config.toml
norm_place = "pre"
rope_base = 10000.0
optimizer = "muon_variant"
lr = 0.00172
seq_len = 512
MLP neurons of a small language model. Each row is named by its layer, matrix (up: input weights; down: output weights) and neuron, and shows model dimensions 16-143. Each number is 128 + 24 x the weight over its row's rms, rounded and kept within 0 to 255.
After each neuron's rows, "fires before" lists the tokens most often just after its 100 highest values on Wikipedia text that the model never trained on.

L5.up501 [114 127 138 133  98 151  78 119  86 112 155  68 162 118 119 101 113  98  98 150 117 116 146 135 140 147 142 110  93 121  87 116 130 104 158 143 145 113 107 134 125 137 142 128 138 100 119 137 113  96 148 137 139 163 115 124 159 141  80 148 106 123 167 139 130 101 125 112 140 138 131  94 166 123 116 105  99 103 131 157 124 160 126 137 119 147 127  95  50 120 101 149 124 104 137 140 124 164 104 119 133 109 154 150 106 128  62 136 144 112 149 164  93 148 156 121  92 119 143 155  95 116 120 136 137 138 109 152]
L5.down501 [135 115 119 114  97 129 116 130  92 100 121 147 135 141 117 107 175 107 126 120 126 170 149 156 128 135 119  73 164 134 126 167 121 155 136 164 153 114 142  91 109 127 121 144 118 138  75 143 158  86  83 158 157 169 138 151 107 140 127 127 153 125 119 117 142 135  91 138 130 183 161 139  91 170 104 121  97 145  89 140 149  74 148 154 155 156 135 125 136 131 119 134 157 125 105 187 127  86 157 137 112 116 132 104 123 159 128 107 143 105 134 101 100 111 172 126 123 156 141  91 148  72 126 136 158 122 152 102]
fires before: "-", "\n"

L4.up718 [115 184 103 132 105 137 141 120 153 124 118 171 117 142 132 167 172 146 118 145 100 167 122  99 119  85 135  35 142 147 136 128 107 159 142 129 160 121 172 125 124 137 114 123 137 121 126 135  99 106 148 159 106 139 111 116 107 128 147  95 129 113 116 117  86 147 158 121 139 105 109 141 176  77  87 163  98 121  96 150 137 166 181  80 121 107 120 147 161 135 142 125 118 144 148  94 172 114 138 169 122 150 123 118 125  88 140  95 101 138 124 134 151 102 162 147 137 137 121 159 171 136 153 102 130 129 128 142]
L4.down718 [103 103 139 165  99 155 127 127 123 162  93 114 129 135 124 195 148 146 120 171 105 121 103 167 117 161 125 131 126 133 123 131  83 132  74 143 152 123 126 121 171 135 145 108 157  85 148 152  77 134 149 152 118 113 113 144 132 114 124 127 122 133 138 122  93 125 152  97 101 109 119 111 143 119 155  97 132 134 109 126 117 152 173 139 137 115 120 150 107 126 174 118 121  71 146 131 111 152 132 143 119 122 139 151 146  95  92 162 112 133 134 126 138 138 132 140  96 120  97 107 137 113 113 117 105 141 144 135]
fires before: "\n", "|"

L4.up465 [139 126 106 107 117 119 142 127 115 114 140 122 139 141 180 123 128 113 166 128 127 151 114 113 122 133 100  87 125 160 142 101 131  90 170 105 114 126 101  81  98 150  86 115 137 170 131 125 135  96 101 125 155 169 151 120 121 114 148 141 155 102 107 104 137 133 136 149 134 157 129  93 143 145 102 106 136 101 126 142 174  99 141 130 127 170 139 162 121 202  81 151 158 101 109 118 159 134 155 141 136 147 128  70 126  92  91 182 154 102 145 154 154 109 111 114 104 102 134 129 156 107 156 122  93 153  54 137]
L4.down465 [132 124 107 114 147 166 110 140 144 124 134 167 131 169 116 132 159 102 152 141 126  98 105 166  54 129 157 124 152 126 112 124 143 143 148 154 121 137 111 120 110 132  99 136 100 134  82 153  92  94 110 124 130 156 101  90 111 139 130  93  87 136 116  90 130 130 152 162 142 154 124 158 135 153  77  89 109 110 113 112 111 145 110 149 148 112 131  91 133 128 147  91 141 106 116 161  93 111  97 145 141 143 120 116  93 115 104 125 135 168 115  88 106  94  97 129 169 141 138 150 132 128  86 122 137 106 102 106]
fires before: "\n", "ic"

L4.up43 [132 137  83 167  94 172 155 131  73 105 142 102 118 167  98 112 138 124 148 131 160 131 165 135 102 146 127 150 119 120 166  92 124 144 155 123 130  90 120 125 150 106 129 144 162 104 104  97 121 114 127 135 122 159 151 108 126 146 120 124 163  93 122  82 141 151 159 115 156 128 127 138 146 120 132 128 136 111 121  94  96 111 129  99 154 134 106 106 132 133 120 110 164 103 152 130 109 144 129 118 125 124 139 102 145 134  92 155 129 151 111 132 141 149 109 132 156 128 109 165 103 126 182 127 142 129  98 158]
L4.down43 [130 180 139 185 101 137 144 141 113 119 110 126 152 129 137 145 136 118 152 135 146 137 130 111 177 122 120 121 143 137 139 126 119 106 149 150 103 111 113 110 154 120  73 121 112 129 155 139 163  65 121 154 166 117  83 111  92 132 108 110 127 113 152 120 145  79 119 120 125 106 110 107 122 135 121 127 114 115 159 156  91 133 125  96 127 104 145 107 126 144 110 121 131 117 152 129 119 123 146 153 108 123 147 109 115 116 134 178 127 172 114  99 127 107 117 116 114 112  64 163 121 140 139 147 100 160 163 160]
fires before: "-", "\n"

L7.up1395 [172 122 143 131 160 136 149 108  98  82 155 156 115  98 168 172 119 143 123 159 143 123  98 136 151 120 113 148 106 117 119 106 160 159 165 104 100 117 174 124 124 159 152 135 155 131 114 132 121 108 114  96  87 115 150 157 149  89 123 138 145 141 165 113 122 103 121 170 148 128 120 155 119 140 121 141 135 124 120 149 189 130 144 122 120  39 138 110 138 135 128 131 123 136  81 131 114 143 121 111 112 140 143 107  86 150 148 182 159 140 137 172 137 114 107 142 108 168 172 105 103 112  99  98  85 133 135 121]
L7.down1395 [120 155 169 148 119  89 148 147 119 130 145 104 121 115  84 120  76 135  81 149 107 147 108 131 162  92 125 147 121  98 124  75 157 103 119 112 115 156 149 166 128 143 121  90  84 110 121 140 136 148 113  49 121 170 164 101 121 124 113 130 162 146 114 104 146  90 134 147 127 127 105 178 105 197 117  82 107  99 131 101 130 148 111 103 119 119 160 140  90 156 138 130  99 130 136 133 118 140 155 115 119 156 117 156 137 125 121 120  97 118 103 154 136 132 136 150 137 141 123 131 124 140 136 101  78 131 118 116]
fires before: ".", " 4"

L5.up574 [ 86 125 134 135 144 122  93 140 115 143 164 114 167 127 100 105 102 154 166 126 144 123 144 146 137 153  89 111 134 110  95 162 182 104 167 137 128 136 118 125 115 134  96 125 146 124 105 125 137 100 135 108 117 139 104 132 116 133 143 117 127 122 144 108 110 131 146 144 131 108 155 122 138 112 158 129 161 143 152 102 117 147 123 163  81 155 154 124 138 126 153 102 128 117 144 113 164  76 104 106  72 153 149  99  97  91 117  92 141 163 144 126 202 160 107 125 114 145 167  97 148 137 190  92 130 111 124 158]
L5.down574 [123 138 130  94 178 121 115 162 132 136 131 124 138 161 130 116 123 154 108 126 121 166 164 133 123 151 133  90 113 125 132 133 150 156 170 133  88 130 126 141 166 133 102 108 111 112  78 101 128 123 148 107 128 105 119 129 126 128 148 138 155 143 118 117 119 123 109 101 147 101 150 174 143 137 108 135 109 119 145 176 119 126 127 113  63 127 117  95 136 144 146 102 104 131 128 142 110  89 109 121 130 145 175 144  64 142  71 126 151 153 131 160 132 163  99 142 142 100 119 178 138 129 134  97 146 160 145 141]
fires before: " of", " for", ",", "s", " and", "\n"

L4.up11 [109 126 112 158 147 187  97 139  86 100 161 118 105 111 142 101 110 146 132 121 123 172 173 110 147 110 107 137 145 140 124 103 128 105 178 122  76 120 158 128  98 101 120 142 173 130 154 127 135  93 128 134 103 155 112 117 129 150 125 129 209  95 175 144 103 120 112 141 135 136 172 158 115 133 139 141 130 122 128 133 104 102 138  90 176 152 151 119 118 110  81 145  94 112 171 122 199 116 148 112 163 162 138  93 133 177 132 177 130 126 145 124 148 146 106  96 124 107 129 179 124 154 171 122 149  57 142 112]
L4.down11 [147 120 119 162 182 150  99 131  87 162  95 146 149  93 120 103 105 115 125 145 119 132 136 142 163 116 120 118  74  76  86 112 107  89 125 112 167 171 127 114 109 144 129 150 169 123 151 132 111 106 150 153 111 138 167 123 137 171  79 127 121 146 145 133 114 113  96 141 135 108 157 114 161 127 145 152 135 110 138 120  84 130  86 130 134  91  84 152 129  96 130 114 124  98 158 119 118  83 134 118 129 132 154 127 163 117 108 149 146 134 126 114 142  98 218 132 136 131 100 113 182  98 182 105 100 114 164 163]
fires before: "-", "\n"

L7.up731 [176 163 128 123 119 128 177 161 156 147 141 123 123 158 106 159 132 145 104 138 124 150 103 123 109 136 113 174 100  87 124 116 130 141 140 159 122  92 157 104  75 113  95 130 120 170 147 100 150 126 100 124 114 122 151 142 109 159 102 129 115  85 129 119 145 134 147 184 110 119 118 124 106 143 149 135 122  91 100 115 165 143 116  77 120 148 117 139 104 144 157 156 121 125 143 109 159 125 122 126 137 127  90 164 105 120  98 167 170 118 122 101 131  64  96 135 111 192 116 167 124 153 114 112  75 121 110 133]
L7.down731 [133 100 171 143 163 139 131 147  86 125 155 143  80 160 125 134 148 140 123 128 114 176 141  72 143 165 121  94  93 133  67 103 147 108 115 114 100 116  99 138 158 132 102 121  82  85  97 103 180 111 109 135 142 151 137 155 116 135 137 162 125 155 112 127 107 115 134 152 138 122 130 126 101 125 124 128 130 129 126 119 125 143 164 145 135 106 131 102 142 134 162 160 130 132  76  97 117 145 165  82 112 116 106 109 122 147 114 132 120 163 110 193 122 112 128 170 142 108 175  79 114 124 144 103 118 118 151 141]
fires before: ".", ".,"

L10.up1325 [133 144 159 130  82 129 129 122  85 119 168 186 141 142 162 153 112 130 181 143 135 192 126 110 152 145 138 145 108 104 175 130 146 111 115 116  86 108 141 160  70  87  93 105  79 121  94 156 127 123  73  78 135 138 167 115  77 149  97 162 128 137 129 140 133 115 165 176 124 116 154 156 134 146 147 129  96 108 118 126 110 158 110 109 135 115 167 167 123 143 150 128 103 127 164  85 138 116 145 139 124 141  77 144 142 127 154 108 121 116 101 163 127 104  80 147 144 125 137 156 137 151 129 130 104 148 117 118]
L10.down1325 [115  85 166 134 196 125 153 116 109  97 125 141 104 138  87 133 124 105 105 125  92 135 139 129 127 169 136  82  72 141 141 138 119 135 190 131 151 156 145 131 127 135 106 126 132 139 119 127 118 112 128 138 119 138 140 159  94 110  79 100 126 167 110  97 108 133 130 134 134 123 130 153 108 132 136 136 136 117 122 113 130 121 183 150 112 103 120 113 117  95 195 128 164  93 117 126 163 141 151 112 102 100 157 132  91 141  76 129 134 109 129 153  84 156 171 140 109 137 134  98 142 139 144 151 123 122 122 164]
fires before: ".", ".,"

L5.up302 [150 124  89  97 110 101  86 143 132 118 141 133 141 134  80 148 136 112  90 150  91 138 104 141 108 113 160 104 153 114 106 159 118 155 147 127 145 135 101 167 127  86 112 117 116  94  81 151 130 149 127  79 144 102 134 102 122 153 126 180 169 125 120 139 117 143 147 108 145 159 118 117 126 129 131 115 140 149 152 152 146 133 128 128 134 141 120 155  95 145 222 111 131 119 133 139 131 136 118 109 153 105 112 121 134 102 111 143 122 157 122 116 129 125 130 102 167 125 113 174 118 118 140 108 145 126  98 129]
L5.down302 [151 113  84  85 136 139 125 133 100  79 126 131 123 111 134 120 118 103  85 129 118 111 108  97 153 154 156 124 130 163 137 149 133 127 127 132 109 166 165 145 119 105 138 152 120  69 128 148 130 134  99  82 159  77  60 149 142 133 168 154 117 199  93 151 108 127 128 119  82 136 116 122 143 129 147 149 137 179 149 115 135  68  98 139 101 124 115 119 121 150 118 130 122 131 104 126 126 122 106 100 140 145 106 111 119 118  94 153 156 140 161 126 149  97  90 144 136 122 132 116 168 118 105 135 117 111  82 106]
fires before: "-", "|", "\n"

L10.up208 [121 106 118 151 140  92  99 159 107 135  97 192 124 146  83 119 118 131 104 116 106 139 115 152 126  94 112 109  88 129 169 128 115  93 122 140 148 161 147 176 127 161 138 150 139 103  91 128 154 151 135 114 162 104 130  84 151 117  97 131 197  87 186 179 109 109 140 135 145  80  93 105 107 147  59 120 146 124 105 124 138 128 112  96 159 114 147 139 128 104 145 114  86 136 138 153 148 129 121 109 137 116 129 121 116 131 150 139 125 108 122 195 129  55 159 159 119 130  99 130 136 110 117 148 165 131 123 151]
L10.down208 [116 147  89 169 136 153 109 160 172 178 135  79 141 142 142 108 145 150  99 140 104 124 120 137 101 118 160 139 181 105 132  96 154  90 118 150  74 130 155  94 119 155 161 140 169 109 175 136 132  81 123 144 119 141 169 148 135  79 136 107 108 145 102 109 142 156 118 144 138  99 114 128 126 151 135  90 133 153  96 158 134 172 114 106 102 138 133 139  66 142  94  80 122 118 101 132 111 148  99 107 160 109 125 124 109 110 107 166 130 128 137  97 128 123 208 136 163  96 159 142 180 131 153 155 104 102 148 119]
fires before: "ed", " a", " the", " his", "ing", " her"

L5.up995 [135 129 152 135 139 128 132 152  65 109 141 127 137 107 100 109 165 198 138 131 133 153 126  98 109 115 121 136 122 132 168 131 154 143 146 112 100 139 150  99 137 124 127  79 144  98 109 117 115  90 146 155 187 137 146 138 149 128 157 115 125  98  98 121 121 141 115 149 126 155 158 165 116  99 109 165 117 153 112 125 145 115 106 100 143 168  93 114 129 115 106 149 129 134 147  95 143 161 143 142 139 104 131 149 134 138 101 125  99 115 129 115 115 157 127 116 159 160  99 163 138 119 129 160 151 135 119 136]
L5.down995 [126 141 141 143  97 136 120 118 103 142 169 123 123 120 114 125 148 158 150 143  80 146 147 113 106 133  94 120  95  85 160 158 152 124 139 155  90 141 141 149 144 108 104 125 165 163 154 126 135 168 120 120 144 128 113 127 137 106 112 157 133  95 156 119 129 115 127 115  99 152 136 144  82  94 137  83 106  87 141 120  97 163 120 166 129 124 114 159 180 126 124 111  94 150 110 121 122 122 140 137 141 124 129 129 156 174 144 146 157 128 152 129 134 125 156 162  89 152 153 129 149 138 128  98 126 128 150 163]
fires before: "\n", "==", "-", ","

L4.up1192 [126 143  96 127  98 134 110 158  99 133  99 142 119 112 122 151 124 125  82 104 123 150 123 134 113 117 116 118 145  85 121 169 108  81 128 113 128 163  77 135 121 129  88 104  95  85 109 157 130 164 151  61 123 122 125 122 118 136 140 140 102 167 152 111 145 126 141 112 133 116  96 155  85 144 162 159 128 145 120 132 134 166 124 131 177 123 145 107  82 143 147 108 127 128 108 144 119  60  84 141 126 129  87 128 121 156 118 136 118 139 101 144 131 126 155 130 142 153 132 139 152  79 184 134 112 121  79  98]
L4.down1192 [114 141 156 142 152 169 108 114 130 136 160 163 138 152 134  80 167 112 122 146  77 122 103 109 108 133 133 100 121 126 126  76 121 143 126 146 102 114  90 133  92 134 118  78 145 108 100 156 149 151 125 140 143 124  98 132  94 105 126 175 156 131 132 144 102 147  52 114 115 138 124 128 162 122 140 105 154 180 126 123  83 158 151 152 110 109 126 161 156 147 114  89 132 155 120 121 106 140 119 127 105 130 156 121 102  82 171 146  82 107  94 167 125  76 158 130 181 134 141 121 149 137 122 157 152 101 141 142]
fires before: "|", "|---|---|---|---|", "|---|---|---|---|---|", "\n", "-", "|---|---|---|---|---|---|"

L7.up1059 [158 133 105 125 116  84 123 108 126 136 137 122  83 120 127 145 100 109 130 124 144 131 137 140 150 120 148  94 102 102 118  87 111  81 144 123  72 122 117 132 104 132 146 120 155 134 116 148  78 110 114 151 127 162 135 113 101 134 167 160 124 144 131 160 111  98 142 123 105 101 121 155 176  85 113 155 126 118 132 146 117 122 111 127 172 161 124 140 128 156 142 116 130  79 139 149 136 155  89 164 112 116 129  96 104 127 128 131 117 116 124 175 104 132 157 129 129 129 101 152 158 127 125 180 136 117 122 131]
L7.down1059 [151 165 144 109 136 131 133  99 120 111 115 141  80 133 144 144 138 110  94 147 144 151 145 114 129  85 166  66 143  95 139 141 109  94 124 111 121 159 149  94 112 142 129 125 134 167 117 115  99 148 151 152 124  87 159 168 166 121 162 141 169 169 127 138 126 111 119 127 106 107 133 124 137 140 164  97 124 108 154 141 118 120 128 100 124 189 136 169 121 147 126 107 136 173 135 178 142 138 122 159 114 152 131 108  87 133 133 121 107  46 125 183 188 141 106  75 111 126 137 119 124 133 132 148 156 182 135 165]
fires before: " |", ".", "th", ",", "00", "6"

L5.up424 [ 68  90  83 164 119 170 176 159 110 114 154 187 103 109  86 141 134 120 100 139  66 141 123 170 129  90 147 100 144  99 148  91 146 139 164 119 162 164 156 122 122  96 120 159  95 141 143 153 138 143 107  93 114 133 163 119 104 177 115 195 128 159 150 118 122 128 140  97 147 134 136 125 132 119  96 102 117  82 111 111 124  82 167 105 129 112 132 134  85  99 174 102 142 105 117 139  94 134 120 141 162  95 112 160  87 159 111  97 123 129 123 145 107 114 164 129 171 136 133 134 150 144 166 156 168 110 106 119]
L5.down424 [113 118 206 147 126 109  87  83 117 113 164 126 152 119 143 144 108 151  96 131 173 105 115 185 163 141 114 107 141 164 115 110 125 163 151 169 102 209  89 161 120 113 165 132 123 103 138 119 110 168 123 140  98 100 131 165 113 144 163 161 140 152 126 135 114 106 126 167  97 159 115 106  96  90 141 121 153 149 121 136  88 130 130 132 121  95 121 109 103 104 154 104 128 114 145 126 118 146 102 182 148 118 115 130 111 136  99 178 126  91 135 137 143  97 152  97 117 130 123 110  87 120 132 142 180 122  79 115]
fires before: "-", "\n", "|"

L10.up85 [117 181 169 119 122 130  82 187 126 122  89 179 161 112 140 138 112 142 122 129 125 123 148 151 144 102 105 114 146 112 104  87 125 101 146 116 123 138  81 129 128 139 152 112 189 147  99 143 141 132 117  91 168 138 129  99 109 153 151 127 117 125 155 129 133 160 114 111 113 152 135 135 123 150  98 140 141 112 131 114 165 125 126 143 107 151 131 101 166 128  79 128 128 106  89 141 123 144 128 100 115  90 123 117  81 105 118 139 122 107 125  99 143 114 226 113 143 122 130 141 141  80 136 102 145 179 177 139]
L10.down85 [128  97 142 148 156 149 117 125 140 112 141  69 114 103 128 125 140 152 119 106 163  84 139 148 153 131 119 108 112 109 142  97 134  89 144  90 112 151 141 149 132 112 118 128 130 117 126 144 119 143 132 105 135 131 140 133 114 129 120 170  97 125 124 124 107 146 131 131 161 121 109 135 143 208 114  95 136 113 119 104 141 148 144 102 119 138 119 149 124 121 143 119 141 123 119 119 136  96 162 101 123 136 139 143 124  65  81  73  82 150 167 143 149 134 151  91 100 143 117 122 131 114  66  99 150 118 116 122]
fires before: "ing", "ed", "er", "s"

L10.up234 [116 140 111 167 135 105 142 103 108 104 125 108 112 103 141 144 133 118 126 134 130 136 125 134 129 118 147 152 124 132 162 120 148 142 136 152 123  59 109 134 149 118 117 156  83 194 140 111 120 128 106 123 107 122 121 136 146 153 146 171 120 142 143 135 139 110 133 117 146 128 103 119 170 110 117 128 118 141 147 131 120 109 113 121  95 185 132 167 112 152 127  83 107 128 131  79 105 128 141 107 100 104 159 150  79  96 106  87 151 137 129 134 116 156 103 113 133 119  79 120 153 113 154 133 145 130 103 143]
L10.down234 [188 146 157  77 120 131 126 168 118  93 114 120 148 153 137 113 121 119 138 137 126  92 143 117  92 116  81 117 148 117 143 132 151 138 102 100 128 147 178 131  99 118 133 158 138 104 118 171 130 137 181 150 159 143 118 141 111 139 173 141 131 137 124 145  81 140 127 124  80 149 160  91 185 143 111 119 124 123 101 129 125 184 143 105 106 132 118 166 101 116 115 136 138 124  50 161 101 104 152 154 137 118 128  85  95 143 120 121 150 103 112 131 140 108  78  99 145  92 121 131 162 106 125 132 107 161 146 108]
fires before: " (", " place", " |", ","

L5.up186 [128 112  81 176 150 158 150 153 130 125 140 132 153 108 135 126 139 112 164 123 129 160 108 143 133 125 103  87 126  98 139 111 155 124 141 165 136 125 127  97 133 106  82 127 168 156  91 110 116 133 168 124 149 109 114 124  99 140 116 160 108 130 115 147 134 155 106 151 127 117 113 118 122 101  94 130 132 135 115 114  94 143 106  86 121  72 119 128 105  96 169  85 120  97 148 140 122 145 149 187 162 126  87  93 144 121 136 128 144 121 116 115 127 151 127 111 131 142  82 144 132 164 174 123 117  92 114 119]
L5.down186 [132 115 114 136 139 169 125 139 151 169 143  91 112 108 123 140 121  97  96 162  89 132 144 124 103 171 120 102 142 115 145 150 155 115 162 160 115  97 103 148  98 139 147 155 144 126  76 130 121 157 114 123 114 115  94 118 106 172  65 155 100 129 126 142 140  81 144 127  97 100 115 108 127 109 148 161 136 116 139 118 134 171 111 151 131 125 114 126 137 104 122  96  99 124 128 166 119 153 131 142 113 156 121 144 125 151 126 124 108 127 125 139  93 139 123 119 113 160 134 119 161 118 137 163 143 138 149 138]
fires before: "\n", "-", " Angeles"

L10.up1506 [123 149 137  89 104 125 168 162 125 125 139 132 109 160 143 117  93 158 133 107 120 141 151 118 134 133 151 117 148 156 128 132 117 124 139 106  93 127  92 126 127 146 161 111 166 107 125 180 102 110 115 115 160 149 142  80 107  93 148 113 143 151 125 150 183 132 169 142 145 102 140 124 173  99 125  85 119 115 122 136  95 168 123 146 138 163 163 131 136  96  85 118 121  64 171 156  57 165  92  98 123 156 223  80 131 141 171 134 142 169 125 137 153 130 177 138  88 140 135 127 153  98 175 119 113 133 128 130]
L10.down1506 [114 116 106 117 159 172 147 132 167 130 100 164 129 123 109 141 130 150 129 143 118  88 129 101 142 123  94 106 125 121 132 169 114 138 159 105 168 161  98 111 157 208 120 139 101 129 137 119 121 144 121 109 125 132 158 136 123 130  61  91 132 172 136 128 134 123 101 119 118 176 111 131 108 124 127 125 153 129 137 104 143 164 126 113 146 126 121 134 117 144 168 133 141 116 116 169 141 140 124 131 170 141 117 116 129 140 155 114 133 101 132 115 164 115  26 120 114 141 126  98 140 129 110 122 135 108 124 109]
fires before: " |", "-", ".", "th", " kg", "′"

L5.up1523 [120 177 125 142 119 126 141 130 141 120 130 109 121 137  76 147 129 157 142 177 126  99 119 160  88 107 143 113 135 139 127 123 163 186 115 168 126 152 128 112 130 159 125 120 162 124 111 110 132 124 155 209 128 128 109 130 162 112  90 130 130 125 160 125 193 162 147 154  83 142 158 109 132 145  92  91 153 123 112 154 162 145 148 118 150 146 126 126 108  97 172 141 105  98 109 124 117 113 105 112  96  76 108 121 150 133 122 123 107 114 127 121 109 117 120 166 177 147 137 129 143 130 160 134 145 135 177 114]
L5.down1523 [ 65 114 159 110 126 117 106 159 138 128 134 146 117 130 136 144 152  93 114 122 127 145 108  90 128 118  95  71 106 113 103 123 127  63 123 134 102 143 145 137  86 128 136 128  94 118 102 149 109 149 109 103 147 118  98 146  98 115 119 169 150 152 105 139 114 129 158 135 123 171 147 110 130 118  99 115 109 104 143 137 137 143 145 146 140 136  86 106  95 150 120 115 143 162 104 156 124  66 173 117 135 139  96 151 117 122 100 131 147  94 108 112 144 117 110 174 185 126 126 189 166  84  74 172 120 115  77  99]
fires before: " |", "."

L7.up1487 [144 100 128 155 102 116 134 108  77 174 128 104 134 133 123  95 157 135 101 127 185 165 118 119 124 107  80 110 128 127 101  96 110  95 118 178 118 159 111 136  91 159 115 163 108 132  91 122 129 130 147 191 134  92 104 158  95 170 138  98 146 154 159 106 145 135 146 123 127 140 160 125 119 129 170 153 126 122 112 110 122 116  82 110 141 111 140 105 122  95 165  95 155 132 124 151 116 114 145 158 157 136  68 132  98 166 135 126 119  85 111 138 116 123 151 137 160 100 117 156 141 106 163 126 140 116  81 138]
L7.down1487 [120 121 121 164 144 147 106 147 129 128 162 137 112 152 125 138 169 162  98 155 111 110 113 161 157 134 133 121 127 116 141 170 102 136 116 152 155 126  87 145  62 123 102 132 108 131 159 141 107 128 156 137 134 123 122 112 135 174 132 141 151 126 156  79 107 142 136 126 135 123  94 110 109 192 114 125 106 134 139 130 124 115 172 118 135 125 163 162 148 140  82 128 141 139 127 122 167 115 144  87 127  96 134 167 187 155 116 168 114 113 126 112 115 147 173  98 136 134 112 121 138 122 116 132 126 114 111 155]
fires before: "\n", "-"

L10.up1085 [157 145 123 107 141 126 154 130 169 184 115 104 122 105  81 145 176 102 115  90  92 134 165 155 182 126 146 139 140 111 119 113 154 132 149 134 109 168 100 132  63 138 124 159 147 103 139 109  88 141 112 154 120 145 163 122 148  92 114 144 185  96 117 114 133 117 120 102 108  72 100 128 135 103  78 110 166 152 186 102 102 111 157 134 127  84  88 108  83 118 131 144 124  91 124 148 104 130 159 128  85 110  75 181 152 168 122 134 154  97 124 166 106 163 194 135  98 135 154 110 149 157 147 120 135 117 112 144]
L10.down1085 [127 125 139 122 114 148 138 142 141 101 147 169 109 112 145  97 155 137 129 106 137 159 162 168 110  89  77 132 148 153 168 160 142 105 129 143 122  94 128 141 136 156 158 149 112 134 106 117  84 134 121 110 148 141 161 164 162 169 117 153 159 126 139 149  83  97 100 165 136 141 152  99 157  77 109 112 117 105 144  97 111 128 179  74 129 129 149 123 147 145  95 116  74 142  86 155 130 147  82 136 163 137 117 113 119  78 123 128 122  93 101 114 145 128 138  97 131 153 107 115 100 119 152 133 132 142 181 137]
fires before: ".", ",", " in", "'s", " and"

L5.up253 [135 111 110 123 134 171 125 110 103 133 157 156 119 121 125 130  76 154 142 156 145 129 112 154 140 158 117 155 103 159 107 123 127 135 125 166 114 146 175 107 140 128 129 179 127 108 133 125 122 104 136 160 119 125 151 156 158 128 139  97  73 126 168 113 135  96  75 128 103 125 123 119 148  60 140 122 123 108 148 134 107 142 131  66 129 125 131 156 141  97  90 113  97 124 178 144 123 127 170 137 146 135 129 111 110 184 120 149 148 125 130  88 141 102 141 125 123 196 113 112 177 165 127 107 118  52 145 135]
L5.down253 [148 121 119 149 123 132 148 123 119 136 122 119 128 143 123 132 106 104 119 134 166 122 101 161 125 103 106 147  91 153 121 120 144 139 132 138 131 148 115 138 127 133 117 161 150 109 126 101  86  96 129 140 124 155 163 110 150 136 124 132 124 131 163  96 124 136 127 125 134 144 147 113 117  91 148 118 124 109 146 106 114 145 115  98 142 100 115 160 138  99 120 135 116 140 146 162 121 107 122 122 152 120 133 133 144 153  94 136 135 123 111 123 134  95 255 149  90 164 123 113 144 137 142 130 119  88 141 165]
fires before: "\n", "|", "-"

L4.up201 [129 102 122 151 121 166 103 104  94 161 158 106 156 114 127 135  88 129 152 137 177 115 148 130 131 121 133 120 121 156 107 170 111 114 137 180 100 126 132 140 133 132 116 133 159 119  90 107 123 125 121 173 130 147 158 171 176 136 123 117  79 106 119 150 157 104  91 141 122 146 139 106 148  81 123 103 111 107 159 138  92 160  93 107 149 113 124 104 113  94 111 142  94 173 131 145 162 140 153  88 123 117 150  97  93 192 108 127 163 146 133 135 113 112 154 125 157 163 124 149 155 112 119 112 148  88 203 115]
L4.down201 [146 127 113 150 137 123 145 134 118 114 159 168 130 116 116 104 110 128 138 145 179 160 104 140 156  96 119 156 111 143 118 108 145 131 129 180 116 125 138 105  99 151 108 129 138 114 119 110 141 123 159 141 109 153 129 139 120 157 145 113  97 148 168 105 123 133 134 106 140 132 133 125 103 105 162 104 130 103 135 119 108 138 117 112 153 124 122 152 159 106 107 121 109 148 141 146 106 103 125 106 132 122 158 117 124 142  96 121 145 109 111 134 127 132 255 134 125 187 141 112 135 127 145 101 133 114 136 172]
fires before: "\n", "-"

L7.up1505 [153 129 151 188 119 128 124 139  90 131 138 109 149 107 130 179 116 131 124 145 114 100 141 117 137 150 118 133 129 135 133  82 142  68 173 185 113 138 125 110 123 109 168 119 150 118 122 115 186 136  67  92 121 132 168 107  92 113  96 136 132 139 133 122 121 125 149 131 129 115 104 103 100 131 138 125 104 121 134 159 114 156 102  92 105 144 139 105 139 138 154 111 148  93 126  92  96 186  98 112 117 101 138 140 139 107 159 151 116 112 149 142 132 126  78 123 122 149 144 134 126 135  92 140  90 139 108 143]
L7.down1505 [162 117  97 110 117 155  90 147 102 149 160 145 143 137 136 133 128 104 103 171 110 105 133 122 137  72 126 115 129  97 134 151 126 113 137 186 155 170 183 183 152 173  92 126 119 171 139 144 110  92 114 136 133 121 117 129  90 134 123 118 141 117 129 104 151 156 151 142 152 121 108  99 113 132 119 108 126 129 119 143 115 115 118 157 149 109 125 117 126 124 114  93  91 109 130 167 161 114 159 181 137 133 126 127 147 114 125 159 132 173 130 125 124 137 207 115 155 180  98 107 109  99 164 124 129 122 125 116]
fires before: " of", " and", "\n"